Weights of a small transformer language model: 18 layers.
MLP neurons of a small language model. Each row is named by its layer, matrix (gate and up: input weights; down: output weights) and neuron, and shows model dimensions 0-95. Each number is 128 + 24 x the weight over its row's rms, rounded and kept within 0 to 255. Numbers have three digits each. A neuron's up and down rows have the sign that makes its largest values positive.
After each neuron's rows, "fires before" lists the tokens most often just after its 100 highest values on Wikipedia text that the model never trained on.

L9.gate63:122104132110134096128139115122102154137131105134148140087136130136100132079143103129145152172123114118143101172131120133146110145109160098135105163108063111131102098111096129138091161063093122137113105154115150151130110130104102089125164139120129169126167152131134077148146134127076185121
L9.up63:139140158130127122153149173174159140154130107119170122088080173145103167114084131133105117150107071195123151123158123124129127153120121116156109171118129106099153141138106103112099161125113128137100145138117108134120159124139112133112133127105125126147131132095124142082121141131089136142
L9.down63:142140151115165149167139140153108152106116164136131156115097152112107170113118107146151132175153131160117135145116117174147112147108156142140154101099132098101188110149131102113120088106101130192131145131150158159135113136132125140083100097138158074097117171123115105102134097137125143067
fires before: "4", "7", "8", "00", "3", "5"

L3.gate168:126106104140093097122109137143122162092132122142124110203101166118122117135102142135192152116150113159115150144143156114126132118121177114128152144143095112127130143121110120156136113062115158085090164122131160133057150101139138125103146104161160138148126135114131142154110129142151119101
L3.up168:159146113141090166137117117087163139110119157127141158123127150130125188140098144139130098154164147140110092110149183143130166065141131139145125061146138154129141124153107114130138148118099142088123129123138131141107135117167168157152154107133133137083131137133149144084153107195128136122
L3.down168:150106147171161117172105114121114111167111135154117131084153127124135119108112090110135120135161126135162134113134127160110148120120096132154120105065121133132087079112104150099154129131108145117130146138138119217104149178138108132115144182154137147108123080154142135124103113117159125159
fires before: "ational", "1", "2", " "

L3.gate1050:153118130132148136169170122079111135126128112089122118116109155108149152150145142122129168137141089109140101154111113133102103153074105116131108154122148103137155133099143115108095119116110106104112160107165126129091112145144089123151120160146108123138138119133108077109126093169090164132
L3.up1050:137159187102170118134144141159134138162111116119166100133129117151136159153130097109165109111124131127108061106120136118134115129140091120122185095108095095162089135116144137124123091159115124127087118123118133115123146152122084107105094149080157157112143101120116117140184131109115157144
L3.down1050:154115143103126154141171111137163124110123149124120135103117137090123172122149102094112185089147133064112133120116125171129139103124112132106104145118134117060150148137136124138146143149144143143076147132151150181178116136145111093140152157142118119138107168130130147127116124091145116139
fires before: "5", "3", "1", "9", "7", "8"

L10.gate305:120125084092149116149094123168164128129105118132150107109166125136136158156117177145140145158129117137163095096126150128180139121121152161150169148117129133129119105171137097186097106132103097137151138125111101124133119088172126127136146136115138142073133089157108149134128163151143112118
L10.up305:150073091114135086130098117133123143123134168134102137154123109113129129117135145133100155123151191114125115141116136142126136144096128153117124125139101138142161114161124127149113130126121096092160153118117142139127129128118115142112133151161143122112119092146146138172111131125097134093
L10.down305:102109117135166153120127167143137131118134107135138141180141148123111146114119135114114102121125093132144134078162150121048107121154132111106106141186131085151141123096134125126124115149135132085143132133125166211133148112115153081132121148187107163135146116117186129098159076118147114154
fires before: " ", "s", " in", "ence"

L10.gate504:173100175133086157125141140146135112119125108104097135123115143103126159108089130150135117134092126090098107143126154119156143117123171109149153137163111122135109098113086178114157145108115156131115127117078130086089084122065154145146129115099129123128145101116094105148150134111118083145
L10.up504:132175103170117111154124096161074152135132152115118116130124114112074149138099090132083150140168134135124113147067121133165143076152119106113113114114113122122139171153115127120133077086073150138101147149117142187098126116135098121117152136136153109127139171146117104102104129127185142154
L10.down504:116082096161115135123148133156135135148148161204085144139146132127160115112157105147169164176124111126143144131157103117146119124113091119085107138181112162105172135124145153112141075142134170116125151103120159021157087107124129142110133133102113135126133115133127116149150137141116062159
fires before: "\n", "\n\n"

L9.gate737:087121113137134153159107127112122105138132157139146120143099158119110091060081127139116106119157119140145076111099140124141146162121126107107147157159100162134080119131117144130138125132112106116160113146074122137151121128131126126089128122097147115097152105079166125120153163139167149135
L9.up737:118128104178102090134115163141144078155162147139116128131134134142137075128125095123098151141134160096133130108130173093178165127146109137115125125093106133091143106138139115145094114123107076094117110125089085161132113121117177125100122127135128138154136137086153112125192151094142088157
L9.down737:158096143119100139160113119117133146117125135174130131121106110142146133185127129115103142145135127108071095085128117121154127091117118156162110079174099121135101139143140105090144106128156135098158110107144129156125126154133089079142149127117169133119154113137150117139166154116125094158
fires before: "ed", "er", "t", "ing", "ts"

L3.gate724:138102087165150135156134142129154092127122133107150168152148131132120111160123068120133133116097128164159116159152157146105095182120100105140113140125097160136122132122109149105066141124139113135116121144122110122128103185132097146120091163151154116113157050144132168141150088153091138129
L3.up724:119125119102109155154120109088130144112119129115078122134139158074113129155137141095131168139127132156158094083129125121112142131117131125120150152114146112087151097159160118127163108100103137094142162133123105153120124117155151130132139129103123093134146136184145125156137101148113143124
L3.down724:111158124176175125119100136143117148104086102153124155128124158143122114093153125134170148093136146137094114161127070115168130161161117146120115135097129132151100120191163146154102092137140121148096102121155091054112123157133136088145137163144109131093144139142127141107116149095140101105
fires before: " ", "ing", "er", ","

L8.gate740:115147164116145134121119116111122132117138115107150096138125133133122097147128095133149144163140120115124128154175104113167149151125090125148150079109097147121121114201134126121141124124151146164143158132084103153135144136124106143143125113143121151132147117122155098132112124076187136123
L8.up740:121145114145133140138120167128154154088082141168158132110099139151126139130108125138150135114133119142132096109130091115181139149177113110098095094124078106140108142110164140070130154121106150129089126136109091133179138110097111105113129137145134109134092132134132096151133066131167097137
L8.down740:109114158136127143126143144127134168108123125127180119072113117105139125129123132099138072141123132140129159122117144112116123108146149120093148172117107104157104154112113132168090117098168103056097145123122168134157152131166114161134137147120129090108128148101116138131158100116101166131
fires before: "9", "2", "1", "8", " |", "7"

L5.gate682:136099128145112112164116099119129123116119127172164084163112116126151146141147142084119173167099115172145097153108135081119139099155136065117152163153120135112108134129152136126121105124116125155147126116136161129117180093172132128071113118142146126093133098096142105110108108137135218093
L5.up682:128098101164125102095141135119118095092138137133098095149147117154115117117124134173140101133117142092108120164114143108121151108140176116141099148131145145118131169151134130123131121094114098120158118123113129112104132106099119131141130087106116153146173127158169171121121135157166115155
L5.down682:126121124176093121123122152112113138110169177132127122123183102110128172115114151105095082150144132112111119101153122090141151135173142147099108148153107121117155088102160136150103107142135151122115161148138140136122115119135101105161135093131165106146119095116108133118101122083142152156
fires before: "\n", "\n\n"

L9.gate285:111106107135107147133128155101132166132121145108071144199171087156147148124105121085130114125088106115137113114109126184122115124091122102084096136179133138098138121116114117110114165162123152164138108121146112127131114163145124104103175131136111126153102132160129142079087080128122103133
L9.up285:113110114120104112151110103144128124098162136122145102105160104133152143099134148146141139155129105130149139128108129167114150144112127095145188147134096123143137107146104133097114148105126167137143150086165118133194143129161120090134128164105133160107172110144127112147139109167146168134
L9.down285:116173114109124154124086139091130126153147153124116143132097114113119149143161159085126116148103135101164098143104136105096105115126080154112099159199138145102115141096137101154121119108121118130136128146098119164134141129145150158107086125170137139138154154111134112101145121116147096103
fires before: "s"

L8.gate769:118160099140109146162141123128120132118136128134152088127137118124132135123063160133151124170155075129188159133143115087077134119147189106184103145100101125114113123137070154107086137115135102105079158127144119122109121117156128153169138149149089146158104148135093068091112090129157142124
L8.up769:107135164145166138123139164146097083172133134082137138113143126164161130103113157190141132156142136101153155143117126107087113179110089151114087100099158106102134076103141156140104101124106101142104137136139111122144159109143127105131129105148141136148093172201157108104143106118140080138
L8.down769:121116153157141140104113123124136113131138136154120164112136158141112112104125151096140076104133124119144119100102121092102139125118123110168083137116121158105180150143114118117093146125172135176100110149169111137120132148096140091131127125136135112069100151165166115086132152117111086140
fires before: "99", "98", "8", "95", "94", "9"

L5.gate633:136147102147125124093135109112129175109153110122129105150117161097153084114069111114082110130154163086131108134167126102118149132038116125130137102112109100110096115128144117140119122116098115156126140122115164149133129150143076147175115119153121135129145139070132152060157163081099147134
L5.up633:167126081136121125139145168135098108098149129099154086154101118137118113125122121131130134159131153141155151164119138144133154101143122160125160111119117131151118163101105107108152123167110089156130136115159129125128122109100125167115131143150155141183139127122129115111111116079136113123
L5.down633:120078114130122110130177124102140095108123148113111099094046144075153130193112137108153137124125119097133114135147149111124168117113127163096145150160126084184140111101159107072160143155160130120103107113114110157134105142157107088139142071130157100128137115132128117144119151141156125132
fires before: "ed", "it", "ition", "ted", "ball", " on"

L8.gate347:117117129120136133203141161107112147101127118139152151158146124102148132154080154150070088130147106079137167116163161114116143100082101134156142116118165095162103128126163141135146141160116102063132114150143121105142123178097095158161087114129141131096135099130141099107127098109102147118
L8.up347:140112139104123092098156144108119125158125132104156133138170143145158129140106117095148120103141127130123125146142125157103118120104175132148143089161129119129089162145107102139189140124136108126090147148081070121180126122123154143123155131136114189165174136119135063113089158103165122112
L8.down347:111119121150102116149113142157114174156109122147201156134140126098127110116118170117131115127121149113148140091171174125118141125109129129098162113134205133144109093130119146102105095124118107081130103135104114142148141160115100118127095167122158100142120117127131120131173111145151102126
fires before: "d", "m", "v", "ed", " in", "io"

L3.gate770:133105149079118095156120133138152126113158132111079184117114130149149136116141148159146135113125120099155140177147147143125088173110125126117113136157104138127112066104096151158121098140138143080118144147100171128083111095119076179121081117122135121089151115138152131103136126126140136112
L3.up770:078190125107131131121137196124120156141092122123083111138108130092148099098097106159176133138133128174141117140102072126109116111116082146136156162106093115119136168100112164194126140167134108156146145125162136141145115110108112135107157125093135124170152100117128125124106131154145109105
L3.down770:111132147101158100131177135122138147108117156179139157103152123115124119133089120149172162102119186158143152160119130118143158156178098122166113189143132131105066119119131170128117110122126127127104153110047118105118145116102090118166193138163090113157114166125137132139146110145135181154
fires before: "er", "al", "ther", "te"

L9.gate98:087122167118183115073050097142147131093154083139121110090107141116123129143151144117085149092123148099115128116149117158165146073178096126145112130094147152109140141115146155118131123161109180124074093160113121131124118132114149157138160129127115124118127108103111131127106149140122153152
L9.up98:144117152131133088118091089129150133124117103160123140125129116108172106121120119147118150115138122121144105092079155140133104097091057109132148127154143120105136094111105112090158140162061104122153154153135181134141080130121164150140168119117161123101110128090154138157147100136164127116
L9.down98:136134091170110160148160153127077126069115132070139119128057140158097135136123115104140134123083106128153097128168112135103166166140121187140121114111138121102118102140164110146068143095161163126131151140131130172105130144118125125107139120123128122088132104112089097131112143150119148107
fires before: "2", " by"

L3.gate377:136121108158127140096129122117137139158147121123131139136128144120148148092087108084121113176105143128115090121097118123122156135131136115102153152175086137149166157128119102099117137157138110149125136174132110105139157157134162158129159083104143104132103133107127164098143141135106120130
L3.up377:097138110124077142096090092160108094149129156175126122113134087129135120081093102112146067126149147107149093129134124119122179137164129133149100169150110122127123147137152120129102132149163111150154112138157107096142145116121154117137101132131098171139122100131130132120115110121152105141
L3.down377:164081138149085159149088149129151133109109159112085110134080139154138161177107127120124119131133155100143101087152153100136099144143175153084117123142137099121114130098130148107118138127131159095121141145116124113146107134107160120122108130074147160150143122131169116153129133156120137150
fires before: " |", ".", " (", ",", " and"

L9.gate947:128154155162166162166137140127131169140171116087150149101106148119146191110119135156131149157133142081161142114103144088111139157132146124120162139142131140153132109128090103116121116117141126112143121141139131091134110089131122140112141136125125127142185148161137122144106115132107133126
L9.up947:152149119116175108116132134106145144104157154158139127124107110122110167119079136118161087133150166095109134144138110086108096158147130120109106145131094114115132139162170146121166133118106102133108122128168149142112138099120143167147135085144116120126060119136134167139139149123141125122
L9.down947:117127106127224113169128164166118139088155131142094113123139159163116154061108122134120111101128130123133126143135133065122113161138185145123122095207158175136146108141122108161176115120117125146130125109135142168114146111129133154119142122161171143102120119158116100105141110143148124136
fires before: "-", " "

L3.gate1065:085145142124132133175099127098136143175106110139141138105129125126106137122114145101079141172105131085085096118088140132099114125098159111130122133206132107134160114108142135110167100152155126134185118144088128115151148181123137129107133150142154177130144149165167098104106117071091139114
L3.up1065:094135105112113110112082109105090121146115156118102106112144090121131144115080104154131123123161158140143136134095156128157122117166136102098123169139118127117158133151123117119115095137094134145100130163114116187123084126148128185098177140172137126167135142119145136148084094123082119123
L3.down1065:156100138146111142125149149132124126063139172130129125114111123155173160178145161111144196129127139108152125116152121110152131078144170128143112126160130144152116093099107165094100118115142102121089120114118101146160098141108128101120152094099123158078108142092115096128136153180142099249
fires before: "\n", "\n\n", " |"

L3.gate697:104104154108131146142125137100154103133106126132138153150128105123134141111133110103134091143147115124090121162095107107147129121126102120149094139150105129126178143110151113098141174138127119109150129168075142142131096159173162140116095152102116201104135153142122127098098082103118145119
L3.up697:125098119125105079143121153158151120108087125152127110110097130119121124119140169131115153122202125117114176114108127113145114124118098116132147112106085190162120138135129122181152120140152105145159116141159110123127121188111104125119114104102135115116100111096089158104110150144107107128
L3.down697:107146109083164143103121142131142083119120102087099162133112064176127145124140097153138109084064167128166144161091093120114112133088121153133126174156164156115124162130143138129139190150154163164110118104091118115154140110151118126128101136103122151154159160118125165158128137100131102098
fires before: "s", "oun", "ual"

L3.gate852:099117134135174114146125098147144168160160112159107121143120131134132141146159099122108141135143158096146152082121141054119140114109151083142121147145113116167100142096135140144120127165144132138112145156167102112158201144145088138123096126136160136077131183126166163134141151145125134115
L3.up852:140112115175133140094147125117126115173122163087136139117128153111132126170136134116146134099108144095118134113117165141077121158080108130186100108129132169135143141117129130121138104115150142125176141140079122081104143162119125155161113169099119086119138081100144104082142105174083069120
L3.down852:160116139118159173124149157175137157147126113093171123161153153151135121149103131148128127096152187149134107113130097118085193096164102146111130174093139123063118151161169139131113178105102110142104145141123153184112162151133143121126122134090110140167116147098151107137122148147147118142
fires before: "m", "r", "ru", "rit", "it", "c"

L10.gate858:135124166069063102127105111123098121150173077133159120126128126133164139137114164107088148138145133183092114057100150123089133115175109103144081129157131136092163116104102132135064111134104120119099113149163141107121155101153141117127147116085133107102114136100118123113130126150117111104
L10.up858:093146088174137152183146159151130098130108128089137123150114130142165152132142107142183101107126176114134092128165119138182147150123184102108173120151147121106138141101136133121123115168114128173098139132161163092129090146118145119113086110098155110131130113128115137093132109125134124112
L10.down858:100198095118109136117133089131132139149117127137153143113125128166115111161120127109122113140146141091098134128114118150167141121122104132141139129200097116104175126121154146147124139112149128073128122146149118061122141131106134068131152114121109132114095136107104085088128119127137174100
fires before: "\n", " the", "\n\n", "."

L9.gate699:134082148131143161177126146120120112127143107172121103156105176084136148105150121167124120148131185096131154142137127126135167155147115098122124125128146124146123123144111112137142110129120091124147121173142123152167106132119158138099131108139140134146124139122161119154065127088172127108
L9.up699:154095164111149116124131102114118117130148086134162136123128122131124157135143127112133118108129092141110177124129155096111127130155116116148101145115139135136125138113134132157145125092092124114121102129140158160163091106115143154134132156111156154132107081092131192143105148161180107140
L9.down699:152155149111113117159155098110157096091153096122151127140131110120108148111148142100134126136098097093140129113129100100102139144140084162106122108196112141123128140174165169116133167110098143100102151113127112163105104138152154072126107092105110135163176113119151130131135162148131147180
fires before: "|", " not", "t", "ts"

L10.gate759:111100138113101138134098133160129071146144074106141164151111139149157092072125142138154154112092077136128141108147137140133134097093110099132142122108138143108118116115132135152104100097130150109089122104118149132113110164152114219090108142119145151130184094084153129157105098105124140112
L10.up759:166123139101161074161112142136133145134101122098151111141125119091165137155079110155156160119109094133153097179102155100124174118168134117174117149142084092129114113142131095124125150138161110138135128147180165103122135145113112108137113132086138152116094148119131139111123112104140108162
L10.down759:121164110114122126140159173135128158140133173190128116138115115108149162125095128068136172157115117137136118164122143103153175113142127106151110156082143116099163147128111111088093127155129127119133149130154119117129124127090140175097128158094170160139081132122130108112173118156154102188
fires before: "vel", "l", "f", "g", "ath", "le"

L9.gate28:138091174174104085089133081147155161138170153139141127107130120136182111096150132166125083161115167113129121087135178141163133154113124127147141146134112164106113163138136113159121084144107087141132135156145109130130122156134084163153127129131137112107171145156120142126140133128141115136
L9.up28:114120094144137088135119118122129150093099119134173103126159120125097135109152102161099142084094123104139134130145144131133130162144120118076121151139153082141159119123171139081147116101127138146144151121171138109139146092099104106117122096124122116131140150124131155112117131120124130130
L9.down28:122162100123140112143153140112114151147139095126135132135113148116144148110154118110091151155166146120139129127115117163114130141143126134105104109087107160112169173113147137178098124110156101121143120159157133122170132128147136090130153134126113109163134100117082130123118106098153119091
fires before: "\n", "or", "\n\n", "8", "0"

L8.gate1041:158165146147124109155120131141098104137145119103079065141097142158138141135113134122084149119130126143157139144146168130133141111176136131180122089161097136154140149118135145137111145142140130152100118112154121108129152145158146123108111136128168145152158125129156113095134106088169112126
L8.up1041:145085090156145137175129126135125164149133138138081111157109107151147161122107134158149140137161135151157154114130126156197141168146155096170105142124131114131110094085130165069126108113095117123136096127151122140149114129105144136076105103156141121126100125078106129137094104134174109144
L8.down1041:132135057136176150168124136113129158103136108126135130105147127169125099115181130158123112129127125146127118136149134098139114143104165157120137145174148140113100121130166161096104124103116101088155131167115170159161157131151155166112135139132128159136164144123086111120139096156110137197
fires before: "\n", "e", "\n\n", " m"

L5.gate152:100091131167153181163118120121145119124131088118128146112167130134172117108079161105118198149141122080147127129148141077160113185101124102131129182138096116105137137172123137125108122131143113115106139102130103109104154114156126146135119143101167094183138084129164122171133123163115131108
L5.up152:162143111142106108141104141126126108133144100149150166136134087162142155143142115123081133164123141070112092126110125118100148134123142147166100147159160129156167137164129086103154109135128113139115095109167168170113112123135131154126093134113121093121110157119158128177128113117179114139
L5.down152:109134107123146112123136138129135151126139119168092148102166134148167138089120136143126155137167165158115089110144158132097131164142057123165124135182142143142143148127140113116128136148144136130112106149131191180102182116151095134102130113110080151136128108129106123130129114092141080118
fires before: " ", "-", " |", "\n"

L8.gate640:096111110103150120168117087134125114134172110099148084162160113147141111137135137167141070148127133174124096117086158091159105141131132133133120116157158087118129136129122139128114127114134151109092157101093129106118127127135177117121142142129166152102134137163087172125143089120156125115
L8.up640:124122131163124157159124119142124105100146144131102147095132152119153070118129108122146061150142168136129138106131137164112076133109181162096105156134161140093096129137154134129126150125115124147112118170132157126145117146095131130114146162150075132101138152142143092150145096089124111126
L8.down640:132122156129103168136130099119081110153113127123078104112115116088157112123165120132135087116146125096149140143128100110110107128087126110127186135111133075100127149158150154141115127131130101120140124133105125152126103107120101129104139136126086139132107131111135151150095122087164138114
fires before: " |", ")", "ed"

L10.gate73:153117139111120101163173126073131124136131147098139110127129153143129129147124126098094066120150145167120134160110131171155115137082126147167125109126106126141114089162167140087104111151139150087140121131117147124150090164154113137103179110111086142151090172094129127111106100131122160124
L10.up73:142112090090122146119104066097132157120148137119085129145122091121157116135126137094112148129143128087109150092082162109136117105118108143110127120122105164135101109154125155131132163122119161143131134123147077109074134116113129116151131132150128118105151085136174142145123135132108161114
L10.down73:142143063147119128117098159099112146153166162100118118165144132103166161140119119117148120135105167137098157138133108075109071114121111184078119144105093120149113117111179153134114142123115145131104137117142082105079122150139145133125166166142142117134165112123121115172111135104142071156
fires before: "ed", "ing", "ation", "s"

L5.gate263:114130124141155143147116156118107119145152087095115112122116119143111127129085139153123136116168129134117113181106176165113118165125161112118115072132135114145152113138168122121113097189125143109112144166120150133142096185081154150134134108108144131133105105138133123117109105109098149131
L5.up263:140115134141099144100106105098166145131137114125136131154138099128148172133164086095155125135177110157136136129160122097113123099067149109158163171107106127147119146130144123128085130128139137143086151147116125132149133151156143094120197122104174085117136142167162125138129156171147144147
L5.down263:121090112118155135129155139199090080152092131098143120115115136124092142129136111142123111109154090146111110118123134102098101149080114064156148054180167136155148092150134126119102133137150119096114116157149146120125158153151127194125139116105125133127153104109090146123129183147138138102
fires before: " ", " |", "0", "4", "2", "1"

L9.gate191:110152123125125114152098147126144121147126109076116156161149180122101104103117134143087132181146120157105100119149151134157168137120157148120150132151129131145146106160079088107098116082108120109126144118132143120124109094166090154123134136176142102157106133134113111089170116098124155121
L9.up191:118180088160125123125079146101160109171095131130180176112138099101090118091127131156098125120096163162107132158077134120141147095105101106126141171135131155142167146141089130182153133104111156142111117131120129130132114146133134113152129140143113160106109114137105108101166063106112098109
L9.down191:103130108131163130158146162173151113144100120071131165114155105124115111128073108126125157115119146169154149098112151092122205176116087150134118170067105112154120166141103120144133141113127100121119096142110110059103111134132159145134151140123136164098149142152130135111137129121071081143
fires before: " "

L5.gate759:108124136121139180107111153136121130101155088081113128125120160153087119153098124105109108131169096088158105125151098104169106151124143114103126092143110133123132164106116148104088142136125083118152124138159124142123144121166119170153151149171143092105130136136137086088154150122109144125
L5.up759:129145124125106154101118091032120161121135136107104102105160143127127120163126085161170115139163103116120107110155146130149128147128157120096152123159104097154100136135156120119113076166129108140097139138094098097172135134133115129116150150129137097102116090135130144139135106094168178120
L5.down759:103097104148132135122101117134100131131155114099123156133091142126107123175121131100111091119152109103133141149111106120093139172139090149107118109137132081140099157104141137099126099126143103104153109083102097137166132157131148117134170106108148115096101131137129082145095152123169142134
fires before: "in", "ist", "it", "ed", "ition"

L5.gate534:159166147146083150153124175163138091105142120113123095121152139106131133163089161124131163164095172162101134143121138168120119113080176124156157137134071121144156154101124080140101161135099136111144138163090102123142126138155084172110099169138152114102109115117173168109178138146158143145
L5.up534:138148146108118148169158152090117116110089122133098149126110156092130130096136141121128124139113116109132121084120143122100106104138115120163142188108122153148146092131124083151147136133146102100079148170118148138119127051140137183141129156122095170103126084106130135132125113112126106133
L5.down534:109121117122154120139131173132102124133139137114153098137137143123134108101127120154158121106149139141170129119106140156107102115126097115169122128107126079134153084138115144131105121115165154123087114116126122138127113125113124085121150137158153110100102099138158187095141106195124095148
fires before: " "

L5.gate1182:124126122139146109146147104141152169088131118146123120142152123129132147157100097123125100112153109124137132156159150126132137127148152156096118111103130155116161139132104146112078070146110141131126173105153126130130111187154147153131148096121121127125165145184102138156168136063118112143
L5.up1182:086131115154169151171119128118171143080116107137114107120156096149130141119133158118101155116131112138107139095111121150124145141103123129114092140146137150150151161167165149172120114147178132135097145111100113123084146142124112139128130111149102136166095104132103115159150129142133138136
L5.down1182:107103147160114152172129096102089131112139148131146122097083129086128160174136088116133113168113113140151146140102143151113154149139116167130131170139140131139120097127096160095091113153088116129120146135094150113137111133144130126135133114101114095132080096091133112098140165141109120157
fires before: "2", "1", " ", ",", "ar"

L10.gate333:126096129142130117090143132101128090066151137118159158135150124093097198114116130107081115145124096155143136094152153118119152127091117108118099107143100129111097099140099094132130135112087123132102098141128156118106170122167135153080119130137135113103106129113122108133134075118111126084
L10.up333:117123116138083140164138133106156123106132122163124149148120102093141128125146129101089089127162105127129156172130098152106138150122147125110121160095131116099133113107177121149155122172135121168156086163136133139178153134157163118145126199093119125167138092175113121122104103134138142164
L10.down333:131129108133113158144132147159155140142151136132123146078123148111130086132129152131186089136134132074136132126127084099111138111124123120134101139125170129079123121104084121137107093146124128109129141098140166066124156136119133143119096160098164178097130140155156187157104093154172106106
fires before: " in", " on", "ial", " of", "ic", "ed"

L9.gate686:125135126102153139133080129140123158153088127136099140072137135126120136117090137125183096166098153122186126115128137074059097113128116131116097153142092123122135094149160128136163133096123123097118142126086118096160098146157138167130106135155193146137161178121093114104095110083111174125
L9.up686:132121135114179103120137158091135116115111125154116132139107119158118113114136111162158128099109127129122144139097126134152132102152148128166094097141137157144092148123148152132136152145110145118074133102128105132164131111141160130124155129160139134174129102140102137150137206148117118142
L9.down686:132130145148124118144140101106140135123116157104122166067118122119134156140089120157101120150136155108168142135172146117124084143132099160155111163157105126115118130134125146159094169134112173143141133094114139102124083120163117196159108116161152129150146144168090099145079110125129150144
fires before: "es", "ear", "te", "ing", "y", "al"

L9.gate738:133129116110102086149126138077116133125096149151163097105082120109116104140148122111106141110166166129138138129109133143137113121126127135152145089113111066149109143126122180115119127125125151096147151159125149132095143136128160144153152144155111222131081131091108127102119109158141137128
L9.up738:120113083174149084137157121148088110119148149113106150099102139161127111126103100080102144095110131106127122130105185082145153122097150122125108124142147161129142127140103140143131107154094132107104151143187122109159142107081122155120101130123141095152133151167135144079135109114105121125
L9.down738:177131153112107106070138111133178142088119182149123154138118144141106158128178165100132127125157140152171171139109125103110105111114143114108132127141139163109126128111113158135132178110117141158132122132154095170114142142120113123144165138151123142036131158069156177126108127109121117128
fires before: "ed", "er", "es", "u", "ing", "ely"

L8.gate1158:112130085104095170068138123121147133110111129078156092103085147144143089134134101100167170135133118172136157135136103152192102102114118113127110139111114126182090114168110151122136151131091120148101127092121111131090129074113159138099095142103128172148104104142135109146133101114117141137
L8.up1158:113110103109103135126188154160144153081151093120156135129139152086144126088121114185159135128108116135140115141132154150159166105098120155122111121119135093112115158103118088127089149139156174129122114134172185128137155130162129111128136109095125127125130118131167114179129140104105158124
L8.down1158:132154121114140127119172158170162152138137123125147124148107161136152096132124093138105179157112165134141161152120132116146118118136144127122113127117114139163075135155116124134091153149143131110121150097130114144095138124181099115104103172090155094151065162119156133144131123146135141158
fires before: "f", "vel", "ad", "b", "ath", "ro"

L10.gate369:139144107117134115140108209115122157103167113110098103143114131128149169120133126151128163127114098151170129130134104073108157121144105128128073183136107142137141142060124128142079179112115136095074124090173165142124130133144160175132121124166128157162137126115131115169124135117141177114
L10.up369:106137146101169194128143096088140128156132139154146121145126092133126114080114142184121135102155109155152168140107134135132118119116158079161152160111126143107106112097124119142158136108118130147113114114149133124112105153124177129100145133096149146118147089079173137153095099096140158115
L10.down369:123167126123140130141116136155082132070150135130094071141134070181132141146124100112135152189131130140129107182137130102095135133101100126099124119167123098135118122095111148131136124092171149102121101194114113109125148126084144132152153108158132094122114145135122154144117097096128090092
fires before: "er", "al", "te", "s", "ad", "ge"

L10.gate51:162144118143095118152098106126121156095122116125102126133132150117108140095163104135122181105092130115129102079114116151147182108118118117165155103129133137148144097115123133117099086142147133102117148134112130139151176120090157136145111142129087087143162146121124096089138129093151126129
L10.up51:166110124142134114165110107138156166134089103147105109123124093110110121112134115112146121157120116079146167145132129119145132131108129102143126109142136147078087121136072148158095114116143092136058118177133130116145156102126164116128117139099108112128165168134123119103085119111135091142
L10.down51:176126134161134104163133132133136152093126154154105174140129113153134082097174138100170122114106135140177117128150122124146133144085122126107118102044128079152112144116098153106128125129094139102163113162120132185156131126142126120135109102115084124085108102114095134150106155165115126133
fires before: "3", "0", "1", "5", "2", "4"

L9.gate682:103102112126130104107136145151132107146163099072133123113134109142136142113128129121146118181159110169101126136121105085158078136140135114118169143146148170170169137116152132103096138136122136148084123144118155099153167121139136133158143159135079143091087114084105117132130123093101117097
L9.up682:180136119133129075123120116147160126107090121124070096112119105110140101123110116116124084135109078146081144124110162094123108142100131152153116141133135106148138148121111091145155092127119112141165125121105163097093147110086154132101122161148105086135107147143165141151118148108165139110
L9.down682:192142154116157123120157145136155121110098159142129088107131127082140127107105142138108100105098118110074104114099126094112118108138113117109133148104139098135145120126104109098100068119124110170168150123099110156105102113125131101126076133122157103138147167136123145105125129096148168152
fires before: " |", ")", ":", "\n", ".", ";"